config.yaml
init_std_qkv: 0.0236
init_std_up: 0.0236
lr_mult_o: 4.0
lr_head: 0.00524
grad_clip: 2.0
dataset: "wikipedia_en"
MLP neurons of a small language model. Each row is named by its layer, matrix (down: output weights) and neuron, and shows model dimensions 0-95. Each number is 128 + 24 x the weight over its row's rms, rounded and kept within 0 to 255. Numbers have three digits each. A neuron's up and down rows have the sign that makes its largest values positive.
Before each neuron's rows, "raises" lists the tokens whose logits its output raises most directly, leaving later layers aside.

raises: "ition", "iting", "itions", "it", "ish"
L5.down178:105159164145146139090152100159131126155114120110127128184155074143126104141135133109127138121126136152118132105102120169142129116171098128112134137154167127129159134172147116091098113082095170114087152172161115119082142160081120115140129135125146111165129136110117120105105181144166123111

raises: "’", "\"", "'", "\")", "\","
L6.down470:107150126122104148133148098137134123108115160157125106147130131144156120151164150129122139096186140112117132170117080103137154083113144137146116132148149121134132116107121125127139097115128128129128178113150126140117156105132112142255124101179140109173093130096089131126131104117154126122

raises: "ration", "rat", "rative", "r", "rated"
L6.down530:115117137138108122110142112152187145121116132156124114120111145147153136113126155134152131110114142089136146140137141141169132131121159154137170170139145132150140117150119144127154142136117110120140149123183108104097147140142102153122164102151168148141160139091126097126101093139121139099

raises: "ard", "ardo", "as", "ards", "ot"
L5.down656:113145113130148141116146100159153134143161083138154167128132116130158126119071093128115126098149132174145129161146134088113172126179142159120138173150131176140154127167107121102152121128115136111097118133173128124138108128117080173078115092139112134101098140092131103136108133086116153118

raises: "ting", "ted", "t,", "ts", "te"
L5.down939:147097138084107087116124194148103127129114148150142101125098130126134117135107154128081144136161098135098144102136139086180162159149102133160080110136157129108082167136132178128122129143163107120091098166134140097119162112146124116182155085106137134118179135156122115100123091138116077141

raises: "id", "ida", "time", " other", " of"
L5.down57:152148128087113119151157090111148147130104101179143133123145110136139140095135136155126165122160146088144162132105144135163144101143101113129125089126097072114145104149131122138169135148135118138114123087134125143104130102133131118171138163145160105155071116129125162132111127109135130092

raises: "ical", "ically", "ous", "ic", "ously"
L6.down475:149123143160106130139137146136150091176135128113107099144151147161114172146120127134098132116107140157125120149110110116159122144155107077095140143108111194130132143130126157122137108097181114111151112151143128143129108111137100142225113120110137095107158170159156173134129142123141129107

raises: "q", " Bh", "ji", "-e", "jan"
L5.down977:175123137105140159145114138138107123129106132102112182127168181086140109097149113103154112127132178157107123118105155151114104108145133138118134089097144102130074120166170126140156115146121141111124154117126136095112100128146117151118113128128116155100092119158130149116150091123137155165

raises: "erb", "ial", "erman", "erg", "erm"
L5.down515:178117119127119156105149105154114113110187118126163148131129143134132135110122140121141092125162159153138115094101120142095117126134146123168133098173130141141120134158118115124144155107124146112123106110116137159137144092111129140132097133122113131156084121102112146147128185092131136104

raises: "ian", "ians", "ian,", "ese", "iah"
L5.down745:132127101172098111185116130119112110119133133106168153130134112092121150148138072168122170118160136096137132050094128144126134133148122145135126113161139121156122147144154123161120102101138127087166108123123206103149127133130129123169187114116147130125096114118115127122113120135124115163

raises: "tt", "/", "r.", "s.", "j"
L6.down787:125176122148112174159159152148129152127140077089095169147106137169115128167091121160116136101102140100108176132145128132087132076103123126156085154130145145121107151100137174151182160108117103115156153155122126129089139152143114122138122084117156121137099140108154171142138095115106141116

raises: "==S", "==See", "==G", "==F", "==T"
L6.down915:142125127100165119149133114158156172170095114114136093105172105128146168134127118119116141085133162144154110076115120078119126141119148149114140109138132159125137134141090118097146111149158122103125128119111164104112116107137131111147127223131129121123139102125098145150129088142120135089

raises: "aby", "ab", "acy", "ock", "ock,"
L5.down75:134090129118113116134094091079076123146118116131154123128160128096112124124133114130160126114125123138192129176122108116096118101161150125070123153162113143134180117103149114070134126102189167141100114121101112054090114115074109133161170143117138150128123116137154088116130115159117132098

raises: "uel", "ll", "ț", "use", "ñ"
L6.down642:138131111142161145104127150167119124128103148104116142154128090095106126133152097076131104142105102127091112095148120125105127137131103141133138128122096154141141148080095126112134121155118103130162142129075106122106127155126101168160137034130127125122119147130125111156087108152091134179

raises: "us.", "a;", "us,", "us", "ll"
L6.down727:124112117148135125103164109089114123155133117090147152156136155119125124154146116130122085137130138136139135163122106093119139147104125126149172130137137130114134127103123113180099105153099139113163143096166099141113138168135155102138136085089172154120124140163113090165130128109134131106

raises: " they", " if", " where", " when", " how"
L5.down539:114121120147114100168098123145127131146133127110132183114167164152128122109149103143159116154111114172111136141124149129161118104116159127117123141171159120138145168167140143125139114115127101104135122137119138165111155103122076098082097135153138149170142123127107138088113166114122134122

raises: "ous", "ously", "ous,", "ou", "ouse"
L5.down601:137147114137151139187140112143158151171126116121131080104127110140121162130121132112110143151121147105114136118131169104138105112152101140166130141096070133109167115124096153106089115130146132139132164161131141106187157137118115147211144137156131107126145148121128130133162126109103094120

raises: "es", "es,", "e", "e,", "es."
L6.down660:139120150150117099164138144124126173132149125176095112151110135098121136185110135119155125141099115125136148130138132120102143160146090148131155103103131088135104124115149151158165119136127049161126108121152176129138155108120092082139104125123143108113125142098149117123170175142157169145

raises: "awn", "urban", "iction", "ual", "ental"
L6.down926:109145131119121114114127160149112088140155081134121158175143115096120139141127133138099116127106146103091178108125144123138091120166108128126125144164096106109078121139110111103122160143145103155131143108142114176150133148117110115146116080147090139100135144115122097127113096108136155109

raises: "ura", "uro", "ur", "ures", "ure,"
L6.down171:074128085110100150166115149115157129119121147140055157146119105139177125147146127159166125151157098131166141095112134126124117110159102112130147123105111153131156147074159115123124129163120132144117136147111124130167143101123134124151116088147153102129112128153122144115112128140125148125

raises: " his", " he", "ts", " she", "ward"
L6.down281:137078137133112144113106119117132135120144122130122161104176099112122121109136128133076147123140152121127125136113133120085153130146118109133129122113126169148141097115097150122131134130103123159134123101130127123132149096092071144149141208115136115122110127140144176137090104132096111171

raises: " those", " him,", " him", " them.", " their"
L5.down63:152192093129082110111156108161093080128098155147172126100147126192105110162128147135158131158131128146153150162122179083103118130099107135151132169127083122168114131135153117143093093127088122127140151113115106072075115114090148127158106138123119143124147143109103132099126124135138123126

raises: " he", " they", " she", " it", "as"
L6.down434:148127147139173134155131123116127171089117133109132137063116142173116132154090141101148099115193127097105133131109119136124140110197112111122070128115157123125183107130116144123136116130133113113151168087148129151138107098164103120174123255163115135159133108147115158165139105138115131148

raises: "roy", "win", "ribut", "iger", "ales"
L6.down298:123124103124147146160123138136131095139105105086115144097158143177127144147122087169139139127146197082128120134155145142126151096108066118105104131138129114092073124126112143121135143162094140165152140103124121132092120074133146137120120098119113152136146122111158142110135120150081130148

raises: "ably", "ed,", "ing", "ed.", "able"
L6.down36:115115097159124131150162070156074129164123142077100105161156132124151135133174105110131117139074105130082148130128070111088136140134088162147114152084122105136131151176133064098158104115102148122125153152065144136146182128126109177132094107142149120103168136153095086141146111093117151127

raises: "ately", "atically", "ly", "ativ", "en"
L5.down890:124132135136171159158117116157106151155127086146138121145119153096111108128090128115133142172108141117135148134109151136133090111116133111129125128157120110145147149155128117134155139136164157108161130085141136108119129113117129120008156034117142149137115088155123131104128152147108082118

raises: "ton,", "at", "ton", "ham", "et"
L5.down926:087091101158117134170142096137169123174167098132142131121151137127123128151156145087081137143138102120165115152139119140119147090172125143129100142112132120130179121120112104143097116158119095129146127119151079189133121108109117125167141162144166125136123106130105117128136112149110070151

raises: "e's", "e", "e,", "e.", "ery"
L6.down739:157149134170119147118144154149127166091088115142111104120141128123108145138089138139093097121129115156131073140121130152154156177121117073154112127116122140100119127109142143116136133167160145147089097182153141133123122108081102122108113162110127092107114130177121136137142140150137095161

raises: "heastern", "he", " exchange", "down", "ime,"
L6.down586:156113115176111153153130133093139112132150140111128121114127119136160165123112107099171142128079146128183101158104109105119117142120170128114138137109108122129106101149134117093105110115136117115115115151091118141107126116080166139077147198156162105105127161095122115125141198172116081123

raises: "able", "it", "ib", "ing,", "ible"
L6.down460:071128115075120077143140135113095130139133147123126128121173115111118091144151167095114094117098130131126145152132129156098131166126112190145136130126069164158141108117147132119111110174121108164139088119128113137077130135107117160214123130137116118132137195117145119158151127154113129131

raises: "ks", "ker", "ure", "the", "hes"
L6.down973:109149112114066150131125151140132131106135059147145130105141169147145104137135111089138100140122098129142097149160133115157124075101122099114102156130123117089076135163143171129154166139117153149136175120133136124118104126125132159192166139107113116142064109161147170120122112096113115149

raises: "oot", "ort", "ift", "ould", "orts"
L6.down698:163067113129119119145129160112154108165104102142122179147170134085148135100111084112084122170145128116175116131148116210160134117166155140139109111147146136150160134102102127085156121113131133156175120098133131126120163152141125171090130102130171120079144133125112111100131170141102107144

raises: "t", "ac", "ties", "ts", "ators"
L6.down824:129130098103162150169127112136138080162105155109109134150112142139122089143113132099136154117129145119132112128087134102099101115135149137140094140161118149114090128115124155157134100117102095134147148141140121117092101124161093112157160094124168107123170122169120147123168145105142134150

raises: "do", "ently", "ently,", "ent", "ent,"
L6.down88:101106140138163128126149064123140145098142139111145165164104137176110129146134127144129135113109161122113121116087137072132177129110163121148143127128168129147107158149139119141112148129141088139134093083127097090122114088108090104073148157122109131114110105103109130130140105071136097103

raises: "ent", "onna", "ently", "ence,", "ives"
L5.down321:099173123145127129111141122118158078115118138167127087136138125147127109152151114156104116143094121096078142121131162120151166139173121092160114110113111073189116147101138128170087150176186094114077106083140129151124097087129128090131125126182152174136145112142103183163136141134132109147

raises: "y\"", "y.", "y,", "y", "ies"
L5.down534:085116159098104129160095120109122150110139122149160145168163099168117105111150122095118069128178146121152082156125163162115128148143151082123157153097095150114152138109184177131143114108128089172103089129152171141104129168134101109162137095112097130139119141158145124125110103119137157117

raises: "inity", "ined", "ins", "ine", "in"
L6.down806:090103129125103169148111134121139135104126150124149086112149109101138103123100121140105104096152082121133102105105154139118107125105134118114095132157164130174096143137140101138127149144097171141079120183089125134116135159103146155135127149113194085108116176130088131149136110128142116136

raises: "day", "ou", "ous,", "ously", "alled"
L6.down587:132122147143124096199144144116130170110123141164097120157152085124155151120105127139177126113128140084118122096179089114124141162116142121140132141144153113134183102129160137119098089101144112116145119115105134120121157110102109140147160096131127087145096141127163100110145127121130088121

raises: "heastern", "esc", "equ", "iation", "ality"
L6.down987:101137164160113112149150093100140122120108115160144142143136137142130152175074117144125118097099127155135146121134139128138138105101137169125102128140152099098121144157152111113163121161145144098111144106118168084140145122108160113190128043096159135174130114163107123124101107124156158114

raises: " them", " them.", " him", " themselves", "ake"
L5.down990:158174093115135086081189142145083128100102157109093148124122159138118129126140129123164128099147085112150124127117099115166129145150106134120100108125111159124114139124136184135135122099130140116165155103117111138128142147079120152066060092132139125108128125115134153098135106139101103123

raises: " himself", " herself", " career", " his", " assistant"
L5.down631:131084163131171105159171162158104125122150182122076149138152124176118141110183143127072131115144169162124138131114104148096108142129113142128149148168143128170143113123106186118143117106125097121166161122157116131157140124161121109167116212079153082127099116110124104108123173114137131146

raises: "ity:", "ate", "ally", "ates", "ities"
L5.down1005:103134164124108115174163138053116162106105085149123108113144146112085115140135100138096125095133106143140084108095102114095134120109114131100129128126122162154127122136127160112075078141148120137131133090151119155113118109142127154121133119170139167123108142124101096109134121101134088110

raises: "ible", "ib", "ively", "ive", "ed"
L6.down964:172126147150078165084123104137121121115128117121097141128147122079164099122117146132139089103092155140123117107155111100123141097125130141109136191169080143140096104128099150141140120113135118138136114147125155135117162158124122120201166082132130147128135144090119086160157140132110139098

raises: "kes", "ines", "wick", "ined", "inal"
L6.down714:113127128121136125151138147155110170133089137171122164149148106111124074154105116138134187123176124166142150104148112119104128136149089122150148170108114134107150153146060118155157107160192143115139164132160134146162171154108133095086160149085081136133153148110132106109129139105143153130

raises: "orial", "orus", "ora", "oria", "or:"
L6.down974:137070146102115117139123106111129120148130124112144118139128122145152121091120159115128154096133139085113084112077131107189123129111100140150177144121094137129149172155156079128163174163149129099125162139123106136126166124138132132101144078130178156089129140108145127085116076104079103106

raises: "ta", "vil", "til", "te", "ry"
L6.down78:125143130159103147105154147172114123192127126109124166161153115125185089152119123126121114193130131101129127111183136092160149135118135129104118152154123104092154105112184107123135121146160098164160136126127116159131170137163153121117132074163109143165148092114097162086132148136112130112

raises: "ate.", "ate,", "ately", "ished", "ates"
L6.down946:127179143128103158132135145166095123141128107138146138125135122158121136110201121156138109114131071107158096132086157123109151093111147143135131172189115127136132133098108131159121118143134114115181123102160123089148111115145112105175142139151151154083107124114143138120103125082105117096

raises: "ures.", "ments", "ure.", "ury", "ures,"
L6.down902:128126125104139173120113114092164161058146117087145106119141134135116105102117118117123138128128143170143172149151151124141112163149125101130161130178093118130130128120128162101112102147148108139106128143091116118119093148135148157081108060141125109109140138138130109113113111134114149118

raises: "ore", "land", "ipp", "ores", "le,"
L6.down293:150138103141125143102121146130101119153119096084116167139161146123129138086139129114147145107107134181129084117132124126129124130132170128117130124156133131158132143151118117102132118150121139118124099106151138119082089133103134153150136120158116100145118108127140126142155118098088142127